{
  "intermediate_size": 1024,
  "norm_place": "pre",
  "parallel_block": false,
  "init_std_o": 0.0,
  "max_grad_norm": 2.0,
  "warmup_steps": 200,
  "final_lr_fraction": 0.05
}
MLP neurons of a small language model. Each row is named by its layer, matrix (up: input weights) and neuron, and shows model dimensions 16-143. Each number is 50 + 12 x the weight over its row's rms, rounded and kept within 0 to 99.
Before each neuron's rows, "fires on" lists the tokens most often at its 100 highest values on Wikipedia text that the model never trained on.

fires on: "ing", "ay", "and", "ear", "art", "h"
L3.up444:39 36 52 60 66 46 61 55 54 46 51 54 54 57 64 40 43 56 42 63 45 41 54 63 41 55 61 57 61 40 39 63 46 35 51 25 42 58 56 52 51 44 49 52 27 72 32 64 53 47 65 75 27 62 33 51 58 57 46 32 40 69 59 52 52 39 53 58 52 55 44 51 64 63 37 40 63 45 52 56 41 47 55 63 34 47 61 59 33 39 51 35 45 47 53 35 36 55 41 60 47 34 57 30 42 61 38 45 51 71 27 56 17 33 56 55 45 45 69 67 42 48 36 50 52 67 47 44

fires on: "y", "ell", "s", "ag", "ad"
L3.up859:63 54 41 51 61 57 35 52 38 58 52 44 46 52 59 56 42 42 65 35 37 42 73 54 62 63 33 36 48 38 69 60 48 45 22 56 54 46 47 69 32 60 53 55 48 40 59 52 41 53 69 27 75 47 61 48 64 65 47 44 77 50 54 43 69 30 56 12 66 50 48 40 61 49 42 53 53 46 65 75 41 40 47 36 38 56 43 47 43 57 44 41 56 36 52 42 27 53 57 45 58 58 45 37 39 48 73 65 43 55 69 40 41 69 43 59 59 53 57 75 49 42 51 65 60 33 30 61

fires on: "c", "m", "l", "g", "ec", "b"
L3.up96:70 48 52 48 68 50 47 35 55 39 59 47 56 69 66 48 54 58 49 48 32 47 53 51 47 64 41 37 51 53 57 58 44 47 52 50 60 69 77 44 49 61 66 50 33 49 48 39 36 37 58 53 40 75 41 30 55 38 66 51 26 79 47 60 57 89 51 43 42 49 39 49 41 52 58 44 63 32 37 64 69 60 63 42 58 38 51 61 61 45 60 82 56 31 40 47 63 41 54 55 63 42 47 39 51 65 51 37 48 52 54 32 68 50 52 64 50 48 45 33 28 58 31 50 56 48 51 45

fires on: "p", "A", "s", " be", "ep", " e"
L3.up514:78 51 57 75 41 57 66 34 57 58 48 72 49 51 66 50 59 53 45 31 29 41 36 48 67 54 53 54 65 63 34 58 33 68 64 54 44 60 45 75 43 55 40 61 54 62 44 33 59 50 44 55 67 47 65 49 49 66 49 64 80 32 64 50 48 48 38 52 49 53 56 39 51 58 39 29 46 62 47 68 53 69 49 79 54 47 38 62 51 49 39 56 35 53 58 46 52 55 55 62 43 38 46 50 59 49 46 55 66 67 63 63 50 53 58 38 59 50 59 61 78 45 56 41 40 41 51 43

fires on: "c", "or", "og", "ol", "ul", "ot"
L3.up716:47 45 66 47 53 56 60 46 37 81 50 36 69 61 39 51 60 55 41 65 87 59 37 57 41 48 54 44 56 70 35 44 45 73 43 56 48 50 25 51 60 68 57 35 57 47 84 51 39 53 54 25 40 65 31 40 39 42 61 56 46 43 45 60 56 58 56 56 46 40 74 69 68 56 47 30 57 58 57 57 42 46 65 39 56 38 38 51 62 52 42 59 49 41 59 47 56 51 53 44 54 56 64 58 22 41 59 63 44 77 36 46 49 53 52 69 45 39 77 54 33 50 27 46 47 59 56 59

fires on: "e", " al", " Al", "l", "er", "th"
L3.up574:32 68 66 58 43 54 40 65 33 46 71 47 54 37 67 47 42 48 26 47 48 57 39 37 56 35 53 24 77 64 47 70 15 49 62 46 71 49 37 57 55 51 49 35 48 44 17 48 55 39 53 44 43 45 53 58 55 51 62 42 38 48 50 56 44 69 55 54 33 58 36 56 37 46 51 57 42 48 34 65 44 42 49 55 42 70 63 33 49 54 69 71 49 52 54 36 49 65 50 35 48 51 31 60 65 51 37 48 56 68 55 54 46 40 56 53 59 56 56 64 63 55 55 49 43 36 49 39

fires on: "end", "ain", "19", "ary", "ed", "l"
L3.up226:42 55 50 58 34 44 50 43 59 66 60 45 68 69 36 44 55 19 45 46 52 50 29 74 54 43 46 57 60 47 62 57 48 55 43 62 49 38 56 30 53 56 48 53 32 38 42 38 44 46 55 46 43 41 68 38 47 55 56 49 47 27 49 47 40 46 51 63 37 62 28 64 37 50 87 34 66 45 49 25 37 46 55 56 20 51 50 43 35 66 48 60 56 33 42 49 64 54 56 28 45 48 38 34 59 43 31 57 42 42 41 44 47 47 36 58 46 43 59 70 32 47 23 41 43 55 53 71

fires on: ")", "ud", "ain", "ing", "b", "re"
L3.up419:34 38 30 70 25 55 56 43 45 47 50 55 58 35 57 28 48 49 46 56 49 47 47 38 58 42 37 49 54 51 59 47 64 56 50 49 32 29 42 57 66 47 50 52 43 68 51 62 29 42 47 58 62 64 55 57 34 39 56 61 53 58 54 31 35 39 61 28 36 27 42 39 36 57 65 39 29 55 52 39 62 50 65 50 58 54 45 41 57 51 50 44 72 49 39 66 49 45 43 44 27 74 53 68 63 33 50 72 64 62 53 42 55 49 54 44 54 60 69 70 44 49 42 55 36 36 55 41

fires on: "s", "al", "ol", "p", "z", "ell"
L3.up222:57 50 39 74 55 42 44 52 55 41 42 49 32 52 58 45 46 43 58 52 49 54 59 44 68 63 62 58 52 32 43 25 56 29 54 48 33 69 54 81 56 47 72 49 43 64 52 51 58 45 55 57 42 52 74 41 43 45 58 37 63 34 46 70 53 50 63 71 60 39 28 30 46 63 53 50 56 65 59 74 50 48 52 35 38 64 33 45 45 50 53 29 42 52 32 37 17 59 38 49 44 53 47 63 54 52 56 42 55 48 57 46 48 58 41 55 48 57 52 63 58 46 52 60 62 60 53 49

fires on: "g", "ay", "an", "f", "ar", "j"
L3.up472:32 45 52 57 57 63 52 52 45 42 41 36 58 60 51 47 46 62 33 69 55 39 57 53 35 65 42 62 71 72 64 33 50 56 46 71 51 76 52 41 34 69 39 50 51 48 35 59 52 56 59 63 59 58 45 51 38 31 51 74 60 27 48 44 49 49 53 52 46 37 42 51 50 43 48 52 27 36 35 69 45 64 50 49 43 56 48 28 70 58 73 61 51 60 52 39 41 60 62 54 58 32 23 53 76 50 77 43 64 72 62 53 60 48 42 53 34 29 53 49 55 27 43 37 25 62 47 43

fires on: "ing", "ot", "t", "R", "ight", "id"
L3.up287:51 50 55 57 55 72 63 52 47 65 53 49 10 59 59 59 58 56 71 42 52 59 48 40 78 45 59 50 55 62 40 53 72 61 25 28 50 23 52 52 42 32 39 69 67 46 42 55 54 56 46 56 30 47 70 34 44 45 54 36 48 60 40 47 62 35 65 56 35 58 63 45 38 47 59 56 46 60 61 55 49 44 61 53 51 29 71 57 60 41 35 53 31 58 65 35 50 37 58 58 57 62 33 40 16 48 35 47 65 50 45 37 46 55 65 46 50 54 37 66 63 52 56 63 55 59 54 52

fires on: "k", "g", "ac", "ak", "is"
L3.up285:57 55 33 51 49 40 63 39 47 39 58 56 81 36 43 19 72 45 53 46 30 32 57 48 45 39 30 53 38 38 48 49 44 37 55 82 43 54 49 46 85 70 47 46 40 47 50 56 56 50 39 64 49 57 35 57 44 37 57 43 52 44 52 55 57 48 26 59 38 52 38 52 18 60 49 42 61 48 36 30 57 66 62 56 60 46 62 47 49 63 50 53 41 38 60 55 56 56 45 43 40 40 52 39 31 57 66 47 40 57 43 53 71 29 49 56 45 31 49 29 63 65 34 29 55 49 56 42

fires on: "en", "ur", "w", "ul", "in", "ak"
L3.up408:73 44 34 61 50 49 37 47 35 58 69 41 56 62 47 41 62 57 54 73 53 50 34 49 37 61 50 55 49 77 44 55 54 55 44 33 84 66 70 37 45 66 54 38 64 64 50 46 49 53 38 48 64 59 64 74 63 57 45 54 34 63 55 43 25 51 51 70 31 40 71 38 41 60 44 44 41 40 77 55 55 61 40 64 59 32 42 35 50 40 45 57 61 56 67 39 34 64 36 40 59 57 40 67 41 37 57 54 54 73 54 39 63 38 25 43 46 68 66 47 61 52 65 63 60 42 43 41

fires on: "en", "in", "ight", "w", "ts", "k"
L3.up856:43 49 51 33 40 55 58 65 28 59 47 48 89 58 48 37 52 40 54 51 66 39 41 61 50 32 28 50 42 53 43 30 50 42 82 49 57 30 58 66 53 59 46 64 59 38 38 55 48 79 45 40 52 45 64 73 56 64 56 69 41 50 56 42 46 50 45 51 41 40 59 50 50 72 43 35 36 47 32 42 57 46 50 64 57 75 45 52 51 47 64 67 37 79 46 48 43 36 29 73 36 51 58 37 60 55 59 56 52 61 56 48 54 54 65 31 50 26 56 63 40 43 59 70 39 76 52 45

fires on: "s", "al", "in", "n", "ol", "m"
L3.up151:51 44 44 62 54 36 53 46 68 42 52 54 45 55 48 50 42 32 53 23 33 31 41 55 62 42 46 39 57 53 50 23 47 44 48 68 33 30 50 54 36 85 50 59 38 62 56 35 27 60 46 65 63 44 50 34 41 38 40 49 50 62 27 42 61 62 44 52 54 85 67 48 40 44 29 43 31 31 51 33 77 50 42 41 51 49 54 50 54 56 66 49 42 58 59 56 51 48 44 29 70 33 59 47 47 54 74 44 31 58 46 39 33 45 50 49 54 55 39 42 35 34 35 68 71 62 45 44

fires on: "ess", "ar", "un", "an", "um"
L3.up694:25 55 51 67 47 58 69 44 51 57 60 33 43 35 54 53 41 31 57 39 34 40 43 48 46 41 59 44 52 64 42 84 50 62 67 37 40 68 50 58 62 60 56 59 37 68 43 51 48 59 39 55 31 34 65 45 44 34 55 75 64 44 53 59 50 42 34 53 50 49 47 53 44 54 50 61 58 50 50 57 32 68 48 60 54 55 39 49 37 48 74 55 56 48 57 24 44 33 52 33 59 43 44 43 34 66 34 56 61 59 44 39 49 31 61 51 55 48 32 21 34 41 56 36 32 67 60 45

fires on: "ac", "\n\n", "C", "ak", "re", "h"
L3.up729:57 32 43 44 61 48 50 50 46 42 49 48 73 61 52 49 37 51 42 55 53 47 43 39 44 48 42 23 46 57 57 35 43 77 39 58 54 49 54 37 66 73 64 51 45 57 54 51 39 51 50 60 18 76 45 53 24 43 54 60 79 60 73 72 52 67 64 52 30 26 35 35 36 54 40 60 39 56 52 81 45 69 56 54 59 72 56 43 53 43 47 51 34 50 56 44 52 55 57 45 49 56 49 52 49 47 34 62 38 69 57 54 49 47 32 45 46 26 59 62 44 48 41 57 55 57 61 38

fires on: ":", "iz", "i", "ess", "est", "ens"
L3.up156:51 52 37 57 58 45 71 51 51 54 41 51 18 24 26 32 72 25 67 64 52 68 46 48 49 37 58 43 56 52 61 46 48 60 50 75 31 58 54 59 57 55 47 59 58 47 57 39 53 43 31 43 52 18 58 55 44 62 44 27 39 59 42 50 27 17 49 53 50 51 43 49 43 43 38 51 47 48 61 56 57 43 50 43 47 43 58 36 58 43 69 55 67 38 40 43 51 53 51 39 57 67 37 42 47 27 51 34 35 51 64 53 59 73 71 30 49 33 30 44 55 41 43 65 44 36 49 42

fires on: "y", "in", "'", "qu", "ut"
L3.up654:50 47 50 58 53 34 32 44 38 41 52 57 53 57 51 52 39 46 42 35 52 33 28 44 54 39 53 35 60 32 45 35 66 36 51 59 37 67 70 63 62 67 36 58 55 44 53 61 49 68 56 74 42 50 72 55 54 35 45 55 61 53 47 54 71 52 21 77 46 48 41 41 49 45 54 60 48 59 53 41 65 49 33 53 35 52 45 51 59 53 62 62 46 55 77 53 43 49 44 78 26 47 59 51 58 55 57 71 56 50 43 44 60 67 52 16 49 35 47 49 64 22 41 55 55 59 74 30

fires on: "8", "9", "'", "5"
L3.up832:51 31 39 55 38 57 42 29 38 75 41 33 43 49 54 32 50 59 53 32 72 45 32 51 39 50 48 55 60 77 45 28 42 44 59 28 67 57 61 45 48 47 77 57 78 42 43 45 33 59 55 52 50 27 54 35 45 19 60 42 42 33 52 61 45 45 34 53 45 43 38 51 55 59 30 30 29 40 35 47 58 52 58 59 42 59 71 75 47 56 45 66 52 58 75 65 62 35 32 68 61 52 48 46 47 48 67 46 50 39 47 59 57 42 34 24 50 34 40 74 77 52 58 31 54 44 61 50

fires on: "k", "n", "ew", "st", " k"
L3.up559:48 59 48 46 52 51 40 65 32 54 59 62 62 46 59 47 54 17 40 48 45 39 36 38 60 63 36 58 57 45 49 71 60 45 59 33 44 40 39 60 52 68 47 35 49 50 34 55 46 48 32 40 67 54 61 48 34 66 55 45 59 40 48 51 51 65 48 57 42 31 51 59 41 15 31 46 60 48 46 75 74 55 61 38 61 57 45 64 57 57 74 39 48 62 44 48 53 48 49 37 36 54 38 42 15 61 34 59 63 45 58 58 42 52 44 82 44 44 82 86 67 42 57 51 85 64 39 35

fires on: "ed", "w", "d", "in", "v", "ar"
L3.up807:47 56 59 66 45 50 56 51 33 50 64 55 58 75 44 54 43 41 41 31 51 40 48 59 53 63 50 61 53 56 64 22 38 51 48 68 58 44 49 31 39 60 56 68 20 47 47 47 56 79 54 65 53 38 78 63 68 45 39 67 46 52 67 43 59 44 60 58 55 58 49 39 60 71 33 50 31 55 67 51 55 36 66 59 30 55 42 35 57 28 50 51 68 74 63 39 43 57 42 71 50 49 28 43 43 54 40 57 53 50 42 47 71 55 34 80 50 40 56 52 69 33 35 60 48 60 22 73

fires on: "r", ":", "al", "ow", "n", "ec"
L3.up576:54 44 36 55 53 38 41 25 34 42 50 22 35 48 62 57 47 51 55 52 19 15 42 43 66 54 39 41 56 63 65 48 51 39 42 51 37 49 49 42 56 42 47 50 41 58 40 55 38 30 36 51 49 70 62 64 58 49 48 53 49 78 39 35 51 40 32 59 50 25 47 67 38 43 74 53 66 38 60 62 24 62 45 46 34 71 73 63 43 45 79 53 50 49 47 53 53 46 49 41 49 35 38 64 54 60 42 59 49 53 55 53 69 32 64 51 78 54 56 42 57 55 65 46 56 50 59 52

fires on: "est", "ul", "st", "il", "ran", " k"
L3.up889:63 50 47 33 38 62 20 50 47 60 63 41 63 56 63 38 45 47 62 63 62 47 51 49 52 47 63 37 60 49 50 63 65 38 46 66 44 42 51 46 48 42 50 65 50 29 61 44 59 62 66 41 45 65 83 73 36 35 49 64 63 49 45 56 40 48 63 59 47 45 47 66 35 60 42 42 51 32 57 46 67 61 45 51 69 64 49 61 38 54 76 61 29 46 64 64 48 47 71 71 45 54 64 54 29 50 45 50 45 53 55 44 31 39 41 65 49 69 58 73 52 44 35 40 51 34 44 55

fires on: "p", "on", " (", "t", " |", "s"
L3.up165:57 47 62 64 59 36 45 48 40 37 55 69 42 46 41 28 58 53 63 34 49 51 54 45 64 55 41 34 63 57 47 33 41 40 57 35 39 50 64 51 49 37 42 49 50 62 63 44 54 26 58 52 52 65 43 30 49 41 46 32 52 39 42 57 48 55 58 71 63 49 53 41 50 55 40 36 39 46 34 49 40 74 67 45 46 68 48 50 43 62 77 48 29 68 45 58 41 49 51 57 61 69 53 50 28 70 41 47 77 52 54 30 45 66 44 60 68 46 37 48 40 48 42 44 15 44 42 51

fires on: "l", "e", "ide", "ay", "i"
L3.up323:68 80 29 47 55 62 42 55 60 66 57 55 44 31 40 56 64 44 42 50 58 34 38 52 36 41 48 46 56 36 44 41 53 63 58 36 63 59 62 52 55 56 33 49 64 56 59 45 59 58 45 44 53 60 44 71 54 56 60 40 64 48 78 47 54 32 44 51 64 25 41 42 36 73 61 63 61 57 57 49 73 31 61 40 64 54 30 56 61 59 41 47 53 45 78 49 56 33 26 56 27 44 30 42 61 54 54 63 59 39 26 56 59 45 65 64 49 42 52 60 59 50 46 82 55 39 47 38

fires on: "ion", "if", "est", "er", "ur", "ber"
L3.up608:60 55 33 44 63 54 40 65 66 37 51 50 72 69 45 65 50 55 61 53 62 51 64 54 45 27 49 29 54 66 47 44 68 44 52 50 44 51 37 38 42 47 42 60 39 52 63 53 33 46 42 42 64 74 24 64 53 56 55 66 42 48 30 60 37 66 51 67 70 64 55 47 86 54 72 52 41 35 72 46 56 30 63 43 50 50 71 39 52 48 51 60 28 57 57 82 61 36 44 46 53 40 63 72 51 48 40 35 32 50 43 53 53 51 59 27 54 61 54 38 41 48 45 41 72 49 58 43

fires on: "al", "ir", "her", "n", "em"
L3.up715:49 28 36 65 34 28 48 53 43 52 30 55 15 52 45 57 44 52 52 54 36 25 68 57 41 66 43 77 32 49 52 30 49 54 61 67 44 48 63 50 43 64 56 36 49 49 31 46 24 67 60 73 57 29 60 39 48 60 47 43 43 39 41 61 64 50 66 57 49 57 59 64 31 25 28 32 50 48 39 54 59 57 67 54 30 36 48 64 55 62 45 54 45 33 61 34 44 65 44 42 48 55 59 29 54 65 34 53 48 27 53 75 54 46 57 37 57 82 72 54 46 34 58 44 47 43 59 55

fires on: "le", "ary", "ical", ":", "n"
L3.up227:26 34 38 35 44 50 39 56 75 39 54 53 77 21 63 31 53 46 57 61 45 55 40 41 50 71 53 64 20 42 48 64 64 65 46 73 32 25 62 60 72 41 35 35 49 56 53 46 50 45 71 36 48 48 43 48 57 63 74 51 64 50 48 52 56 34 78 41 68 33 61 33 47 69 61 69 53 33 56 61 70 57 49 46 65 56 49 43 28 51 49 64 47 46 49 57 46 54 63 43 56 58 50 54 47 36 69 27 54 56 63 44 42 61 36 42 35 63 72 59 42 40 37 43 28 39 28 32

fires on: "y", "k", "ok", "v", "a"
L3.up317:62 57 48 61 59 39 53 43 50 48 55 69 74 33 45 68 53 54 58 52 40 51 78 56 26 38 74 77 59 46 26 49 52 56 20 48 59 52 32 53 43 54 34 46 44 48 58 40 24 61 57 45 59 42 49 47 51 48 44 51 52 38 38 59 41 70 54 68 52 27 38 56 58 47 41 35 81 46 22 45 49 91 39 67 43 48 61 63 30 41 42 45 45 51 35 56 35 48 46 24 39 52 68 34 42 57 59 50 46 49 63 37 64 49 39 56 54 27 63 60 46 53 46 47 69 58 38 56

fires on: "od", "t", "ot", "et", "ed", ")\n"
L3.up649:48 55 31 53 48 61 60 46 64 58 67 37 32 55 73 57 50 44 32 49 61 47 30 58 75 42 51 30 46 63 27 51 62 41 36 38 46 68 44 27 43 57 44 58 38 52 48 60 37 78 45 67 61 40 73 35 26 60 72 69 41 53 26 47 54 66 39 62 37 49 30 71 48 36 50 53 79 51 62 49 62 50 51 45 55 41 65 59 36 46 51 34 51 53 38 48 66 42 64 49 46 38 59 43 53 48 46 51 55 37 41 18 47 34 47 43 64 73 59 60 72 56 54 38 43 61 46 50

fires on: "o", "od", "g", "al", "ad", "f"
L3.up39:36 67 40 64 43 34 51 83 49 59 61 25 54 61 40 54 57 49 43 63 51 45 48 50 73 53 61 55 37 40 45 35 46 67 30 60 70 29 55 55 66 48 71 44 51 38 56 45 57 42 49 33 59 40 48 68 47 47 40 58 57 45 52 70 40 76 44 69 44 60 36 47 39 76 54 48 35 55 44 39 67 58 45 23 53 40 52 54 58 44 60 55 54 44 32 42 44 56 53 59 46 49 67 37 41 53 55 33 68 57 59 25 47 49 46 54 45 66 52 60 39 33 32 48 24 65 23 71

fires on: "ver", "th", "ear", "e", "est"
L3.up765:71 50 73 51 36 43 63 61 50 56 56 40 39 50 73 35 34 34 45 39 55 40 60 57 57 45 33 21 51 47 48 43 45 60 45 54 42 43 48 51 34 58 50 44 44 49 59 64 55 52 69 62 52 38 39 36 54 52 38 55 33 36 63 93 31 65 51 52 57 64 49 64 54 56 61 50 47 42 49 70 71 45 61 62 49 53 59 21 49 57 63 53 38 63 66 47 64 61 62 47 51 50 43 68 49 44 41 37 55 46 49 52 29 49 55 57 39 45 44 69 50 51 67 23 55 48 37 44

fires on: "ed", "en", "t", "ud", "end", "am"
L3.up971:46 62 60 50 38 51 34 63 39 72 66 50 39 69 55 52 84 37 46 61 55 61 69 49 62 59 49 43 71 58 61 30 43 33 46 49 73 57 32 45 32 65 65 52 61 45 33 62 71 36 44 30 45 42 55 43 50 32 59 57 61 38 59 59 49 52 43 63 24 41 41 54 15 46 69 76 60 62 40 56 46 67 40 52 34 50 48 53 36 57 51 70 51 48 81 62 40 35 68 56 50 35 37 48 71 67 28 42 58 49 52 42 54 38 45 49 74 42 42 51 48 45 51 48 39 23 50 65

fires on: " e", "s", "w", "Z", "se", "z"
L3.up456:47 52 61 64 47 54 67 36 43 51 35 54 42 60 63 74 35 62 37 63 55 34 41 59 41 51 65 59 45 45 54 62 37 30 62 64 35 64 56 38 46 47 66 60 59 47 41 39 57 38 58 77 40 45 54 73 44 56 53 68 43 50 55 55 71 31 55 64 47 58 34 53 48 49 52 54 47 75 56 57 66 65 50 41 58 46 53 54 46 54 37 49 46 54 23 37 75 44 52 75 38 52 56 42 41 65 52 50 28 58 62 65 36 61 78 54 55 78 67 47 57 63 63 36 66 55 51 38

fires on: "ip", "ce", "em", "est", "{"
L3.up768:50 34 62 41 57 64 51 43 27 71 54 41 27 32 78 45 41 62 37 37 55 41 61 74 56 28 56 47 44 60 55 33 75 54 33 64 45 47 77 65 41 38 51 44 42 46 48 71 66 54 74 36 44 68 59 59 56 55 53 49 62 39 54 52 54 44 51 54 51 47 59 80 48 57 42 45 45 59 42 43 60 36 62 47 56 53 58 39 34 55 42 41 56 55 67 36 37 37 59 28 57 30 47 62 50 46 71 46 71 48 47 54 41 52 27 53 35 44 66 61 43 56 62 58 50 33 60 73

fires on: "er", "it", "ition", "an", "ent", "ar"
L3.up898:48 51 33 73 60 48 48 43 51 74 54 74 52 52 55 54 31 73 59 34 59 65 41 61 56 40 47 42 50 63 50 83 48 61 37 42 41 46 37 68 79 47 55 66 58 50 63 43 56 50 60 45 42 32 61 41 44 42 51 56 47 48 31 61 52 29 64 57 53 51 50 50 48 46 76 69 32 52 74 62 56 47 39 45 25 55 42 44 45 60 57 52 35 49 92 55 66 49 56 38 66 48 51 43 36 71 55 46 48 63 70 44 37 65 39 56 61 72 55 43 68 35 40 29 40 33 48 47

fires on: "est", "ate", "C", "ens", "od"
L3.up116:61 43 38 46 55 77 77 59 43 26 27 54 38 51 47 34 64 54 33 39 30 62 68 64 47 47 32 42 41 51 71 50 53 58 68 77 65 41 42 37 48 75 50 54 26 37 45 57 30 62 64 56 56 52 48 56 41 72 67 27 41 54 51 53 68 50 45 44 53 48 51 36 55 29 66 42 52 81 57 67 55 73 48 16 40 42 47 46 55 29 47 29 68 50 52 34 65 60 53 55 48 27 38 39 49 42 41 57 45 45 38 56 31 57 53 52 52 40 25 46 54 75 40 45 58 49 52 36

fires on: "w", "if", "f", "d", "m", "l"
L3.up970:49 61 38 50 43 33 46 38 40 68 40 45 51 55 49 51 54 77 55 48 38 45 51 36 55 69 48 66 56 27 60 52 51 53 57 47 56 60 57 44 60 45 54 59 72 30 54 30 68 53 65 30 48 48 76 44 44 52 50 70 47 56 38 53 49 52 52 63 34 49 31 59 51 49 38 29 35 55 59 54 47 53 57 77 41 62 32 53 49 51 36 55 46 56 59 50 73 48 61 60 35 52 43 29 32 76 48 67 66 52 44 56 68 50 44 74 45 40 59 36 42 56 39 34 63 27 65 62

fires on: "-", ".", "/", "l", "up"
L3.up93:53 41 60 40 37 54 55 43 42 31 67 34 58 33 42 43 50 61 51 56 30 36 37 41 30 53 46 76 42 51 43 41 52 60 43 62 51 42 49 78 57 42 52 56 38 57 60 62 52 52 24 62 32 45 68 23 32 65 68 29 51 33 53 33 38 71 34 61 45 56 49 27 45 55 66 36 41 64 47 53 66 57 49 70 50 47 45 43 50 47 50 47 60 41 54 29 45 32 53 34 48 50 49 52 30 51 58 62 30 72 72 35 57 46 53 55 54 43 60 51 59 34 64 66 34 60 51 34

fires on: "'", "\"", "19", "ore", "6"
L3.up429:52 49 62 60 59 53 39 67 51 41 49 48 46 54 50 72 51 51 66 79 63 63 46 33 64 59 37 65 64 45 55 62 24 38 51 33 43 48 34 48 44 23 47 47 63 47 48 57 46 56 63 54 59 47 59 39 34 53 47 94 37 49 24 60 41 38 37 66 62 55 32 53 55 53 52 50 52 50 52 57 54 54 47 41 71 51 39 50 54 36 50 76 53 64 42 74 32 54 61 44 44 24 44 36 41 18 58 65 66 66 52 30 47 40 55 35 54 68 27 57 54 60 38 34 69 47 24 59

fires on: "ad", "in", "at", "ud", "or", "h"
L3.up922:32 48 39 32 44 51 58 49 62 49 32 38 16 49 46 47 41 61 50 70 54 38 42 44 27 74 50 53 65 58 65 48 22 51 61 39 47 75 47 55 74 46 55 73 54 59 48 51 72 70 32 43 61 42 43 50 39 42 44 50 70 50 61 61 55 52 52 36 27 45 65 32 52 54 41 55 44 58 46 66 51 33 42 53 64 32 72 56 66 55 50 44 38 43 53 48 34 55 66 60 48 47 60 35 52 44 65 57 50 48 72 49 61 55 35 43 44 36 49 47 52 64 42 46 29 44 51 55

fires on: ":", "l", "ent", "y", " by", "in"
L3.up714:30 53 54 58 53 40 50 51 40 31 51 46 27 59 34 45 44 65 64 46 40 47 56 74 32 41 36 26 50 51 72 46 65 50 45 48 40 74 41 57 59 38 52 63 32 40 53 61 42 54 36 52 48 61 62 68 34 59 29 48 66 76 32 48 66 31 50 50 47 56 70 39 51 60 55 63 59 43 51 54 47 36 47 53 49 56 82 35 43 40 60 60 47 55 58 37 56 38 51 58 25 12 21 37 68 51 48 55 55 45 61 29 53 54 46 45 38 57 54 79 55 61 63 37 91 37 52 45

fires on: "x", "o", "ce", "ish", "art", "ip"
L3.up138:33 36 59 30 50 55 58 61 25 44 57 78 51 54 35 42 61 51 69 71 34 40 67 62 47 66 40 44 35 69 38 66 93 44 77 40 50 32 73 55 57 23 33 34 36 53 53 44 53 56 49 52 64 64 32 65 45 46 60 64 50 22 51 54 57 49 56 56 48 42 61 38 53 50 55 58 39 64 51 38 66 50 54 51 26 61 50 38 49 70 59 32 59 29 40 54 57 46 55 34 48 39 66 63 34 53 50 31 52 41 37 49 46 59 46 39 64 53 39 49 59 55 74 61 42 53 49 58

fires on: "e", "l", "us", "ud", "ice", "ide"
L3.up913:53 46 36 64 43 47 53 45 71 67 31 55 55 38 43 62 42 39 70 51 61 38 32 49 56 45 53 37 47 45 69 36 57 49 62 43 31 42 62 42 54 59 58 51 62 60 45 42 44 48 62 65 50 48 61 62 52 35 55 57 53 50 56 44 58 67 47 32 52 46 53 47 44 68 45 53 50 39 54 40 61 63 59 45 55 62 45 53 46 49 49 62 42 56 36 47 34 73 46 68 34 42 70 44 51 57 61 49 58 40 35 49 42 40 52 24 50 64 43 49 46 52 29 85 68 81 59 56

fires on: "ce", "b", "em", "at", "or", "ol"
L3.up452:45 56 40 38 67 26 52 38 60 73 50 43 38 50 62 48 41 53 56 46 57 41 51 59 62 63 64 52 56 47 47 73 50 56 44 52 65 39 29 47 64 25 63 53 31 59 71 40 51 55 61 53 44 66 52 42 47 33 67 56 48 57 31 54 68 57 47 43 39 41 52 68 39 67 52 58 34 45 44 70 60 36 51 51 44 58 56 58 63 64 34 55 57 70 65 29 45 63 43 50 30 58 24 47 57 50 43 39 49 60 64 30 43 58 30 31 51 38 29 47 35 35 13 51 24 41 69 64

fires on: " ex", "x", "il", "ain", "rit", "ep"
L3.up956:58 46 69 72 29 34 48 59 52 42 16 54 57 68 57 53 52 54 42 34 55 47 63 57 42 46 49 44 53 47 46 50 54 56 62 46 52 57 67 57 42 63 73 63 38 31 52 41 43 39 48 56 50 56 51 70 40 47 43 48 47 38 58 51 52 49 37 67 42 65 47 57 52 42 28 20 72 47 57 53 32 59 51 52 76 56 67 25 57 46 47 54 28 53 42 46 55 51 55 54 36 74 35 49 48 59 41 36 53 55 62 43 51 57 48 45 78 55 55 41 29 51 25 41 59 59 55 57